Weights of a small GPT-style language model, trained from scratch on English Wikipedia.
Size: 10 layers, 6 heads of 96, MLP 2304 tanh GELU.
Architecture: LayerNorm before each block, rotary positions, no biases in attention or MLP, tied embeddings.
MLP neurons of a small language model. Each row is named by its layer, matrix (up: input weights; down: output weights) and neuron, and shows model dimensions 384-479. Each number is 500 + 50 x the weight over its row's rms, rounded and kept within 0 to 999. Numbers have three digits each.
After each neuron's rows, "fires on" lists the tokens most often at its 100 highest values on Wikipedia text that the model never trained on.

L2.up1193:532477538472495484476515503561487530557457462488539483504499547417434511407442531587463594492499467491448546406501529488561502513560466577549427516505503411425518580473501477499526546439500530483664453510454544515499481545486430545575480537490499507453569504547465495416526505551455525575
L2.down1193:526536471495554438418379393477423471450584532539529487507431477558482485537480462453490429523495471471559418460471520467441489458502524420451483498456479604458513429508466440510465542528508521483474443519559519383499478513541493597460489487480469549565383432444397513481573461538498589489
fires on: ", ", "- ", ": "

L2.up1863:519471450463349521499471428556441568514452351495455518505444417555575488516470467497342605515483420425504484545574543515478520560485548539467486518551486505449470598486468551471489568493464544557525530619517491530463507471375507571494486536433524394493509504533507507546492434438531456495
L2.down1863:468438491525514539597493550575415444478541538480518460557476554511453579524545562450393525571519609545539532490526528511499508419320528546524478477502499451504605479470453497494476552559404512518460529565452526434481487572597468549543581494558417498556484513477490465533521493428471488519
fires on: "ans", "(", "ins", "s ", "s", "els"

L2.up2282:484439537523438475500523449481533479556513544584428439551502461436547580477428522560539431491516524528455543440431533547636484503447488538474438553547550574469494474403437487567568505436489474562459499568480507470453483393510481561486525598510444548417471512573472631495453513519544429497
L2.down2282:512469583462422485480473514507545538512605541449520420507493400509546540503406498459450521490529428466453476494491546522546447466453460518388496580485491446497471587479558449450482503564550491539563466611507545526612522528516495552482496477532564529457520589412493438453533467539436526535
fires on: "| ", "time ", "July ", "year "

L2.up1495:578496498474537487501562535482515391481472633531566553536466546561485447510472427439494508428519450492477500570482525527521515565588489499498492492413432534483528553518536489488516420407531480476497417478445539423567509452491494476515490526492546498576563463431460484412488592564527484541
L2.down1495:401547502520478460482480420446402443593490469524518507465454507493521490438589430525519490526529569612493477536544515568450427414509467487450496472551431519473508453577454441549567498473499544459550524524539470584453423487565521508499465431430485595518503517455523558549529459503540468482
fires on: "'"

L2.up1206:602496511482466499551522459476589538478527473576623503586557533507570483511402504480534462503469452529567459460485389508458510511458499536552506495462511619528437522549522488469505426479458446495551499594618463512418514517512449486555478510488484428473391536548564432467467370546525513483
L2.down1206:449412506446426557504476563513526496484484608506499496477578485573496500477499629558491521460536523514478536500497513511600590479511578513431516590519492521537372425529479464520482464493537480478442441466474561466470546545566603434517483528575434410485513556462462506593541598541548459545
fires on: "–", "-", "s ", "as ", "took ", "was "

L6.up1382:491559502440433535492457567529558432482536556466487499476566491522418515487501571530549391418403493610547535548465495573453565550385570484520530506479488529499531562547486536477602501504589610553538462478504490649491551535494568477596558439515656500509449496409431442485465507504536499516
L6.down1382:488478529474639522445474496484462435503537517514481552482482499464412480495542521519533471464488506346478548502519504506513512524484493552481483517507511488517492485448549455511418392492590551502509480491432455499452462382486516533533520546545461495413529582523506549415463494526387501521
fires on: "= ", "(", ".", "th"

L6.up1993:503510530446475537393505444578511544512606513488547467486384483440460559550505414470524500471613516547553397501522546440564486493551579518454549495455485519483389464500494449505459529517491441505505540509423445429498488572507544443526525492530361534605444493464563528497552508532517459522
L6.down1993:456463503466445480490483489397427500453561543545492527494560447562475535558455575530509429455505510575498489542502591497421453522506481475544490534564477517436530494499489535542502467561485462516514572474419500528499488427566478510454561479517529540354478459409508458519523484377431513459
fires on: "==", "|", "History", "| ", "History "

L6.up448:489502494412500522456570544535497498458528540464490559492547396406415512471494475412437451524423517420522489536518444552528471575453560530602493554505456566504576531589467549482513529391555476475541558480502488573476503522467520491408473466506486525457394454437463457521519501397472668461
L6.down448:529513580541495427522527423345524511523539548512554540452537498523529563502494442545613477468507530507534533482585508508566528516567559422506527456570547399513499526556571579523469458506421463576465462472503441553481424514493473469502504430428432448597479514510443536416530422627432471513
fires on: " ", ") ", ": ", "% ", ", "

L6.up867:508514537453571561443484478509490483447521526463538555478576460467572558381440516504418588469492436454502486527492466452465522447525528532461498499517549539462479642491572584547455435424561460499485486523485527455498422481451486538512413471494465475442497515483421570492465512405456436463
L6.down867:528513499572455534467492494513467437563538487524458466500559496495532485478520483603522540490521572519509495421498465587527514543575514515487550524487580524527522477536516503498552649512406465437493555542541497382460568571490447491442453543463427577502485423497482479519410490629510425533
fires on: "| ", "High ", "of ", "Centre ", "-"

L2.up91:494439578607489535409572491556513460524496492520525533548505498487463467512553534517520506532463494556490497508449416384534513488545393499519429557527443579428471535483510495610542527543476458454530509496613550550540616517517524503398528537479515551471447517449497430461522390454538502485
L2.down91:430526426545422532487494469543518565512485555525484479513440464447533516549540487496570515467462426466521499480510428445458494425518521537531416577529504488438502488520499417571477517464421479486494451498471521494380551525561457459475506501428495391464541480513559562484525510533502532538
fires on: ". ", "\n", "\n\n", "). "

L6.up1314:457469531511564428462338458437507513478459446556489459422514464497487467561487486516579463486415527550514587524515580503468476509540465512494577484493497435505563484580470481508465553493496534505558547509566473515507443437382509472511412582540492487393501615429540603471569539545544522534
L6.down1314:533568510474587510461517518501548497510501564526513535530502485581602526541482558519536527535496523479444464438538484498528484515482544517548472564524532514488498488427460496564460367481537577430543460509472642591537635521460516400510544550444553516486476536492510513502469524465515469531
fires on: "| ", "@ ", ": "

L6.up1919:521552479599505624502430491537527524457522558411487510502603421393508543506501487417514507470402492491452463603507512542519483616449547498510461546568434517531485473414524493563539497511437505490536571518491472485526569488490541537539526443531590541521494479452435540557528391399590453527
L6.down1919:527511469511533496547516431400492542454453493547532470445502461601361516470475451523584501486490568536481502408504516493513514495514520491578463491570559438503563471469536506511478425512518477440543499525453491553514425562490522526446480523480470418400440465475460444486517584514447472500
fires on: "| ", "(", "rec", ".", "Despite ", "it"

L2.up1735:592533495437543555453498504501523440556582507458476501576542508419369533465464578488408482457531559598483627413506490438519509449451503518499446502577453484530512642550423474539536538494491509375585497522563555531454463459559482548530492527543469486451471481511536609413498529487431443652
L2.down1735:427489487469524523502414568519458504528630530495535522507477591447520466428528452461502555476538519505561526477514537495543555418517565521575540398473502528534449520449487511549433534458503534489521460532476525511487442491569578475506530492473471524529481512602529527501447499463396470440
fires on: "it", "et", "t", "iv", "vi", ", "

L2.up1007:508546499434442426464496471472484520420423490555489574406520483525434469470470495472536560562488557483527508362471490430479554540433484562564517519543533489487495513527468500550526557556547407580474552512607496623494495480504445531624434505527500580444563447471455462444528384471557522393
L2.down1007:516545513397453459576400464508435457419446508479500551488591475469582507526385490422485492447556573545529442558475541510427532476532529534515500551493503560442558475443476431475525486491495524436496476510434472468483453494477475403447447505458490439519515560514521484574550501471458552481
fires on: "S", "s", "ad"

L6.up2003:397551530526579569501515567470530465534447504583507536451494476475478450603450490488480411458521540416572479526447462528520582558473465489422544426527510493492480517523523576486415468551536594489484561462439526451509448572497498474469600533448556484507483544503601435500598559496476519424
L6.down2003:487538503579457565464571514457469451490496482567542476503536437522517583585521453581588517514454494541499468482573542523547437431515520530458484498500511517510512571510514507520536558421497509451484497475547606493436603504527454370494477481477462460527492448507558413534607508524578401566
fires on: "| ", "00 ", " ", "m ", "Bronze "

L2.up1980:427471445441342424580602549500488449457540488478531544512484531507568486445438483503483511543552535516600405493441584610469434524472506485485522529533462510520571579591520582511539441503529492537544524555527438484480603542586462453507510503451566486489430513449582460364568389520495575463
L2.down1980:504459484509570547514483530334492519516499518515555451481505517399517514484435522511492552459541418479526498483538437456483540384499504509514551502522505457467531477540477503578472590443457454555486578460493533560459383578544500567511604499471464463528413464518563518543509484540403455418
fires on: " ", "sub", "own ", "(", ": ", "called "

L2.up1024:477523490576581396522465512495522578518497489505540524577503503538568515457436523543488469496535370468452473543584514511528543507515482470479543484408440483469498398492545458498441583454439443509440363420513476510502543557397465472456475537334585530441531462477520473478571537500582417545
L2.down1024:502412445539484424483518578453471533542437459431493509472541392476521428492564528569425475493466469555514511522498595538508578456539523457491422441606462539501517465572458553428468445493486563401433524518511508616516451492548372495427531455433498589443469541491485514507454572575472541516
fires on: "–", ", ", "called ", "-", "& ", "70 "

L2.up363:526443620546466519520477480457519485560481453481480442471603521496379448511495524622417485457488588603411577473384499468596485490472467534440441511544454437420504486443472618525576472410458554473476537535434580512572486492512448500539472528472529503468465471472534553562467533453493557552
L2.down363:553482490489451564537518513448499504447540546548486502460454472499421456506490423513462511488517468524533497520534439557451536522559468467577522505547481524566498545510469541416428526495509463517487421554543504535446501531478496511459476494438507524483441486466496473496508430485460449489
fires on: "| ", ": ", "Republican ", "\n"

L2.up113:528486637431441471419486440470538527485572547509421489489503476507413457470451410496545492459451578464567471530467624461495569535484458578523414518480477477534546586416537480476386435562455487580475553558597489479484586451457454496536492528545540523461562543500454405433544502527452503525
L2.down113:487557539385537517473470460529546564539554521551461488548592458451582533571480535430621428536564511520467538483498529475444477417460508546447522495518520542492574516490522354533512504560494586462494450568597459446433514442421537517514472536461465546492533512504470468528490381481458500547
fires on: ". ", "0", "di", "1", "8", "n"

L6.up947:467472503487549470449470536443499423529562465529504469482546514517418572477552575528575526468459404442521553569453442521505540543481491518428469594553463516505440560447508563500522521491490414511523443562457464642478536509491548582474491468551350437585513418571465479392525530516487560513
L6.down947:538421483420557422589497478515544469392417497508462528471417509513423408428534503480539466536579472685466494415528393505569483540578467461553486463546481473499542351582483555445533507449484437501481494530571474489563446522466538633470460492455499515500432516585551458523544531530487492400
fires on: "| ", "m ", "ot ", "zz", "1"

L2.up1048:511458508545561430470602481551530479493485587445461599465505422474501412533525395546472481579407489508446553488377445452502496503509431505475392598518478540383514431493503498609539514458483454521509460569457534608529580461524558490443520479434483540436461556421617523461511552445533464547
L2.down1048:466505432446480486506479428544503537416484592536497538457512479516496545544560500587515465457415494543489534488452401519459497482566485543582423536537488478407558548522531448557431446442508445453444480482498513491423531527508523481489512533527516428493553499529555494496455500536466520555
fires on: "\n", "\n\n", "= "

L2.up1313:491490516528440376469625477516508454520517511512512516553482421458504395494485495575447498409482563504470499468358490483508492508405516465481390552503456465555476511495400481522467402634572602546487526556461496523578562518509530502497445484528533551469428531539548546427593529544509531556
L2.down1313:435516446445518534403555491514527480390441478541425490585539371490443513479586536459511406468408467528530531468425503536422429465487551469581539506455407419478509467489463493492515461537543468538525529532567399513479567512497557512435507462468455437589473595567492511425484522586478468413
fires on: "\"", ", ", "| ", "work ", "show ", "“"

L6.up1257:472562574533457597469563474480518477474540451496489443458530483640519507465530461489579455525510489471543427473462520469458440599460431513470510536484483553491543592412514497510511447419519654531557454432512554515482489532452561545554518557579406525576437499547500543473511491493521458529
L6.down1257:459540529545537493409537398549526458518498567492510506513488541474468551507443405529514575498539483469488404463448454562543566494603560485528515473525505521574510472454451542551488579602492575483469540507572491417474533524489505442504481523467488562503443475520507454401383504548502460546
fires on: "'", ".", ": ", "The ", "-", "/ "

L6.up760:475547501477470385463468520468446529419459467512417591475440578539576520481525472504467594530500493472517589526464583534456471459568533506473457512522473548495556523500440456530504506550555423534553541509547538555469496485450479542532469427500522488443576522512534442453396562467503533498
L6.down760:510481483420441522458474502485550427417425497470444506466472500455476467480490531478388494500509544608459570432503495528474576604523477474570494540470496543451509498448455525456507580476487506573445511491524438471538533447445487524429544479468581526513434483513505606485469532557499547469
fires on: "| ", "and ", "″"

L2.up350:527499544554542463458445404544517483494384517435479509493519451518495592522465438491510518538511481585456524487541488575449481428471484637546442437558512554462570390434477474446563521465532541415537567500532469486480497465444502600511543509527478499481580574500441419487525459523543536433
L2.down350:500527586456511520422503493455525566571542450503538523511563465544482574499502593505492530460496540466517477615556532525503521448525512459479436470439432437413545471492560473483526491509453548479549556520562425515462491522510503538566506484579447570497487512567493419519452577555450506509
fires on: "ed", "ud", ".", "eg", "es", "sur"

L2.up585:567509512472661446531519459427550500529461490501465517541490431505448420476444392489504536634542480577467497503429495458462572451554527560452452442445469493362555489501518479518413503464486510372537465445463512422566626492440528506493439527468534498587516543570575478475576495562472617520
L2.down585:580546375541450549436517498538504530512596391504534484516539474531451543510459561492562518447493472447436539502479562495471446495544535591510463481433459533456548458602496486467459434486504462426532519473540505478509517478439481521474453521551521413509528449443411533602561563516433567486
fires on: "ed", "-", "–", "self", "end", "es"

L6.up587:516576454550472550494470525546497502522424493560586475552470545417447486514528556450505448538497565539552476577512468495541463574446494524471472455428398490478589491419459444505480499482446609531542474529479538471480495530512528560440575521462523509565409441331511559452392476535484536466
L6.down587:467440459525482596536569540449544497530486530574561475531523487583517460482527577541530541472506476489499595520558498495512508555535530536439465397591396541450564546500516555451432487468470468493483594586486514600392437423566473437477553468585448507370541460482568500495493502506531427549
fires on: "place ", "medal ", " ", "de", "m "

L2.up1342:533459515487466536408526605488445430484491500521514528551426511561551452500472476488347569462442584524421494530482609472548546547422516485462543498545502477503493523499564564461444526456551478547543512497483536502500559487485395519387547568558482608427496537412449472498564561580568466622
L2.down1342:519547466573484456455459494490556517493439497501518597460480503508515454634585440440475545442587430495523379458516531518541513409493564492513586591558391435455518511399542468420449563486456389499456465499445430462524462475640540484446560457518547510502513498446509483396510527500413472454
fires on: "l", "yl", "s", "yl ", "id", "tro"

L2.up2257:561528501448418428499502400503604476492426524480495507456437615443556505508557462579507535587534476494463551425531388530502525539404534469553532473582504516441476488509568510536525527558503565555409513517488479545493485548549544419524536492534452550477439551580574624494494606508466455466
L2.down2257:495537439499572549572493549460405513428500530459520507565525500559549501491492491494469509521499466493522447546456497550485538526549377587418439491416480436457543586445492424436414519439509467505495505516414518553496437461496440472490559472498528553497512475441477473490463475460459459464
fires on: "Ab", "Grand ", "ver", "og"

L2.up1593:508437519480579462527529381452483522413497544433542493488482526455476516590464400509489487450495484605501570469336487460550471528576464506555395464457451513474481465462530492495489482453485484535435480541454521496479440430535527623498535499467482567536541502420571539533502422533548539474
L2.down1593:531505548425427529495425522457442498474453458576498514585515520604546491470465510525498492506494469424461482458491424530419465498559505541506492509445455548363519470414442450476492514430451509517524490535533490495395490482483484526494503591525494504468533462480571412483512483453497488515
fires on: ". ", "\n\n", "| "

L6.up1775:462385500437558541526497466519499586520441553581550463468581495395474469469403545400543483419458473504588569533474520484501441463483523499541503487548582439499471477536499346492568534504563544469495451480478480552477468517410610502509500470537564494490535493389467518554562477492508443474
L6.down1775:554557490512554425547526450351502584575538465474470500494506483630497528563544491543535487511496461486468446485473537496458491481496535495529617474476452472470474461499568607529518389538468506465553469511490482545502499526507500505448520485511503439479479565432440456476546492454439469472
fires on: "| ", "c", "a ", "an ", "(", "at "

L2.up976:493583420512487490445538430524497502585516551495479510573410445408573510449513570480464574589513515500520592494520614558426590460543509460511503384466452560530480508568461498490442506471525424507485453498454483512501474540531508526464478505468457461497516592529515487432486465521555506512
L2.down976:503468502442542418563508484538469426445466405501453560473528463484509526519516453472537541487441526552558440493379512533513524447485481499505458461524601529541501458477489508480475485474510550420469493471469427461436489412545441401388436511490577450442536470417470480556471518477480517545
fires on: "a", "Ra", "za", "ta", "in "

L2.up1358:516519512516465563534492574530461438444454429472485467496489562499480550389459588513484504511489564476471450508529530439489469633537535522486425501483504532516559528637539563446478485575478558527590550527453550475509553444525521610541513471505587521536491550483496490490501494517490425450
L2.down1358:573535472488515456469496510477426464428418514505489447444430533424515537473466431470529589517538550537531478477490520533417549495517485444405516595556466508489520500410523473563581503563476478516483589395436456481525433537569461412468513536481465575480516493491583542454565460506540514441
fires on: "(", "em", ", ", "would ", ": "

L6.up1448:423534475533618422559509549494496607442466430519511448470436557543462516546481474481551495454483465485551499521485543489586473546472550507522473503479559560504510507397537551499498447500545491416548545567498476455433504473527630470441519466472551449468440475560497545467476556523467413538
L6.down1448:462474531513408508472501474445544455508499540458482505504534481459475550436437460460527455410515510429490442470495493504525522508547522543443501545471454591573425545546533502592446559488462521440452429448558474499535481510549539463474489433554468563542480511449450452443467498506467458522
fires on: "| ", "such ", "was ", ". ", ": ", "Score "

L6.up412:563565460487514563564500590525475442543436541421441509524477477462527544523466434463422577455536577390549479532486496581531511504519460527422406479501542455504438552455514500437526497520521396417532460524487510480485570492484435497496563560487438508492487398561425549562537570545488520482
L6.down412:517519485526429458500594505465484520488466479492548499501469485563485435508528430497574466580479449565496522469478481479561402547497507415481487478593460477456520483598479573475484477442494492505433498474543513599500428447516476631566456437438512506544495463567551525531528534473570515554
fires on: "'", "70 ", "$", "0 ", " ", "1 "

L6.up1804:494494546454439513415501513443501534442528451578573450482553560570524533589490526602521491473593540457526491532473551466560448524488526546511493435518462430377525569506552482561399390559511513513586444462529470437545470529459522439477632525522499513448502469467487512521430494495523528504
L6.down1804:499456490572477580453501474598500498547531502496475496529512469499477458462524485422481556437529523518495479476468491530482534511503491519502514534541515576503549505504508523533500499465420500505436485472575542499519578507525533472471451507457489469531480463458532419490467464555549517495
fires on: ", ", "@ ", "of ", "9 ", "am", "3 "

L2.up1819:526598550440465552491518417495492503397419479538549487487440523517613437557535494566482609522543505564573513500486478533479583447478428555506571496512484405387484492493513504546561577584468514463493463531450537444482588436534560454441468511392441573489520486448546492557484447457582565470
L2.down1819:563463525520526413504521448510443492523544518501508526466484561518414572525549572515434409557505476464544505479479456503511575498454494464517515458422434453482474573530517548454442488528549407534456496497494499497491567609501484504500575494510493563492507449484461411470443436519472519559
fires on: "(", "named ", "called "

L2.up1420:444441541574507473444550479494553482608527587542507528548454449437493469436463437494479469410511476473400559517531531517468497475450456520343455610544482618510478578474447451598503486511549511479482532520437556447502594451585512537549484497512562577421461593563561508472560511501539492519
L2.down1420:508515409463573496477576530519617441547517487446515524507524451443549453479601442472492475454534505511492520510543387565441484403456351399444404547561452508511467448442447462475564460591449484459440506419558509555534525479467385477416502502495483522544487538468493560503513555496434446399
fires on: ", ", ") ", "career", "\n\n", ". ", "| "

L2.up1417:483536496540507482534498485436510403510427472495576462448508503373412534496480527614498541482444575547459585455493436471472466510590475606499467442496477488422490526548514559501468548460550557487542485475554536493523547562533460470413462491544540452477473497457482536467494490573504504521
L2.down1417:399491443486535547473487532480393465483569403489385504562464411537465573587464492529461472469527469449472489482435552520593527417526489537573510554492522549541570536565502446534505515461571490538554520607510532510596453493546549460534510495396457513508555484516502429544521557485470516547
fires on: "| ", ", ", "ul"

L6.up140:433450465430533610486580546546487450531445460495478514439459422447434552537491491538462560586355513453482538552468517477504537478546438518492417407501483524502462535473516438462566516494553511510430514546426478495489473529447569522506485505555566563565509553478509514531493535578528480511
L6.down140:456547527559518490439558467425459467402534478459461548496507515669442498530444354486545527498506457472533422407484531546633503475546572472436534559560531464486510476481448556523491448483543492446514406421541487567494593516491499478529453429415419507555447507454533463470494489527514371532
fires on: "| ", "-", "Score ", "/ ", ", "

L6.up2095:540483524477569429503523512482480475443442494464521491460561492515504535514553525493509501486499492507328532470547493414558476567429507502563416572502462576526435506502474569535531452609447463513454530592512474485522500528436512544420481506528453508466528465474497508499520495569509444519
L6.down2095:518542531505457524599443516468595435409510504388481483544504581484470479462509489500496473518478491348576445533577467532532547494463467481501545527461522529518571497456620503476449528489560498490389484456569512471469493467525443495522454498456538509521493441587464423525521502398512472425
fires on: "such ", "his ", "is ", "was ", "Preceded ", "Early "

L6.up1545:522548510483549476539476610480606428473551442523573605465590488403579539487544527515495513584494505370433469453489539486382532448450541537523532539451429459538530454497444563517438562491461489493466550563513543581537458434561484522437451503474492475540514554458479552479618489511515522529
L6.down1545:459525458454582498521499523455485486473488542496512438563425530558449577429471494513521494535479430556593538525552503477475466512488478530546493435506554432467520503463524559537539387441479580440524554449370525574424532496529404531472511547458508468550521593532530485476466481436424522555
fires on: "===", "i", "====", "| ", "=="

L6.up1026:521442438502471609500514446534561424566429564388498502489507527491441515503524492554444398572406502519575474493463476491457504591509486513515442474352499469487515425470445435541495503499489508428525488512489462555512534525571518493481556473525458542530519460569458487541542482485499500457
L6.down1026:494500488543478494525543471534391498558549535525597498541485505594444492477538507396451491555458507385529487412554516491569497503487502546530475546553539528518500483415517503535446411491494505451510528504492455578496488498587465496517487495450483511460574550550417496448594510566523445559
fires on: "= ", "\n\n", "US", "|", "(", "- "

L2.up539:507551504462570434445504502495566473522535613527540539513537503534442551469427512407493529513492493473539469489519426494505499494484400501450482486538386446546505583622507518478381465475543439400513356498554436424572585483571534543403526472447468485556398487508447549477496545510569534515
L2.down539:508499511527511461537434474492470415512549464564518628516465446488505475508537509532496413455527524433390538563474433474499543583525530608360547461513433545496388508600535560488544479487419552489475461525453483486452469455502562481403431568425424499504536455492430456455484410503542436473
fires on: "'", "-", "s"

L2.up1428:393500499479457559470547525525545597434499565581492529462523444479512429505492381491513634464466538450489427442432455510477671552460440467548420524487448515510424512471419533507536401500528412542490472532473506497529516453438459628538378564482485553459470571426528395475490466523513528574
L2.down1428:458526499477513518444625515520516526537460498431424501565556446549557424526507467461422443530525494495531549556540486501493587474483403455486457531509610393542489550507471455572404480504603548503549509553553483467515541522472470393499473450481453585443473562517531410477512498527523560427
fires on: "di", "us", "es", "0", "T"

L6.up1472:454544487526527474517418570547461573488392530492462475538583541390419462580531612538437523576516438552513559469519386604470402504539402517499499537485457429537551426523480545572646551513436428465499505517512533607507501583566463593482472455475407492440519401569569532490568430510497416528
L6.down1472:484550498491518392542523460446520518441517549411513473496505507507393515451486497492508510497496459461534486463599501463486487543489487503551498464459487504519528505427519501425527423507595506453574486524455472497484502560438490538487569549599529458542443494526464530557443538470439498397
fires on: "| ", "rec", "(", "|", "h"

L2.up899:558477496433534512525317458475566519403458551510460537529529494566543482511527457474465513582486502551484515459496566520463435571508486478392462517453506406444556513540498523441553487453571508369537569450554556592486635463474493462479565531525518462579566601472495552446525438491486561484
L2.down899:489580516550515468422520539477521488501535520521537414521625541465513555516430510452451578475402439401516470536566531499405458368551517472582418527450609506518534557547524475491518434523473483523536435431507476476512538458466476508548538523439526428471499417482470405423552482507486508531
fires on: ": ", "). ", "ing", "p", "put ", "ber"

L2.up1638:438436489410497523520491514548498564545554516542406579524500474482567414505476513482482493488511553461486481471535546481565578481489518475558421443466453445457639495503548487576492465432577486525437454488347546404631522518489477435537531532516487513526475493389428467447518487540569493521
L2.down1638:496454519406495527513487466475444487503460547480528433414529546531459517621494591460419481522547557474459505529480481483482466471517593471433456496517420428452543538590603522501510498582480517539536472447459540490470428527544485516596536467466538458496509543489492464513508511514603447486
fires on: "'", "Al", "or", "| "

L2.up1098:537475502508443490472561349460523554499468512518509568511533472460500472499448585580463459414575443459462538492484528496534508505536470481519442556502463448475478480470576497552519595475582369500533512521522508508471567525487467507555448574452527561413509454531552532481452491460556523531
L2.down1098:482443505488416450515512402508502649510512557437544544515492526533502452522562522579557455442465558493533553499448430520484415554501440547526424499577543559466446519436523512500525466538474459457546529440507604557443443523523494450435531545524576436457517480536607603475484449473456506642
fires on: "Z", "G", "\n\n", "D", "\n"

L6.up1512:486531470493635521581565540503506577543532599502616470492551417490555481527623543517467464476527534573479527475525533501521504538528570499447436552522533497475444524397558446513492468527561587511433441445443452593527494451492416457476565397487526555571422485567546480565526551545490504467
L6.down1512:536504535509442532442547435470470508506478454556445514500453430530520541500523449560515516492509513415417424488564541510466510549545608423443559582498536606524463422512495413589531554487528479428540495514517389388431568450495520552477433433469444567453456457412505509476481530507511525432
fires on: "| ", "0 ", "–", "in "

L2.up847:524498466472511514538428478452546529430529443561514523497469518566586504396479438577473550474497583474515544534409533574530483459509530514479480535431562417568516490444451601632469477467502520474530512523474575446566573447479495520556491575467448550469509535402473485515452486470571542446
L2.down847:535634392518467494455456475467548401514534544531545475468463433402495485503562574416532536493524516471463552499393417528521490445460545451524403542530514503463551549564482527541480494506481510510595549413469565410448552591510530464490624529524468535545421514516436517433539541526437496458
fires on: "as", "– ", "According ", "as ", "(", "for "

L2.up621:596438579447437451419549487492433498473448463534523517448530548578512478511420483526501575535501550580499439482475503580576550505362427540443545499482515424457555472490540513579477563498540539528448566456573527546526538552427497503551477506502514556480462451445509480580572501500509575527
L2.down621:528507501485489439466481497430363477414514537506492543548567433538497510529572538505500549474463524524538529553541525503529522489523440536519543501509465474376508435585519522422489517501539516565432597498549423416507447513549524478495604469489407545540463532414516501586490430481527513493
fires on: "S"

L6.up288:495502503471459481455493582461478469508515550381521510475498538642466501534484425531451465447428492524526471519496542478494446484435526479478548589501512417513571487591427402494495526519502480468485495533477504506496533592492495381563474453534517581465543541490519547484447534476562603497
L6.down288:583500471505497524550488506493490456494482523561484567502500473455392456466551550490437445513473521424494599458483459476580442516471438527521466541578552549573486551549512541563497433555585547534494507452499553566561435443486540592553580468441514405476549534593546590471532521532518452536
fires on: "this ", "(", "−", "It ", "th"

L6.up1016:533477445523590550493547556552500448494519573440545476537591443533552578437540506588477530539460490435411408548518426484433500521504487508485540452577456443469456555395487452539461519477567567414493444517435488510526439395420505558485411493494510493519530490528447556571452369490476513511
L6.down1016:451505507481494553403497464555458475476490477482424551492491508519528504432505457508412524472523462534563415483484499505508598548566571530492433521434496553518451451502439496514511546487484500447530472450600524437491610546546518461430461443416498586530444545519579466456389445584577505476
fires on: "| ", "of ", ") ", "–", "ing", "@ "

L2.up1181:496556446434502372518551556530490380548490575479438538510504514505469467451445538561413502452522568491499470454474442452610503582559585634542406523482489437504570575528443546497484438483494514487532388485447528425558507483502504527476462528506498528448510456500467571429560533464514494537
L2.down1181:508512488512485581488523515531538419527530497560539483476557495545523469612398500395426517393485580499459567520499448500542532545545532443437519500521498530542510520481527449519559479525458623458473585441506531455575514527525492437496479456525540520499482484513487521502567472490522538540
fires on: ", ", "(", "of ", "ag", "in"

L6.up561:517492463507467519480510480482477523482551517566546470522500468574507508525489441545541490493573488413560482444527463514518430427507496587524471447510513404393506480489471485563482349477515492472484482494516450533525551498416483521523505482497453496581557536516539477510593422472417427433
L6.down561:491455541563464506502500469533480448566477525509553507473511546533506500434472467503473483483514529463504430517530538570477510527501494482458473493517506563520463532502604512480494551501472445558450474509559564494590516495519478416480406469433517451489543520454503509545524469593601492536
fires on: "| ", "@ ", ": ", "'", "±% ", "-"

L2.up103:542509463536551546521456550515509414519439471428612496513496475572565462520505423502468494477431469599518505473506550469472494519531496488468473512532430472495521497474491470481433471447487481466503543481558546410459570460462562476487482438390496500613556497455561485467492518554482522510
L2.down103:559564556559492444484451547494505532518502500557502415498526564541472513443509527580485500540557479610459450484539502504458534467554460587516552459491503531499491430393496549551437541540435501488477477494501526531434452596525525498501510498642471438541455498562587490493546534450627528472
fires on: "| ", "\n\n", "footballer ", "played ", "ian"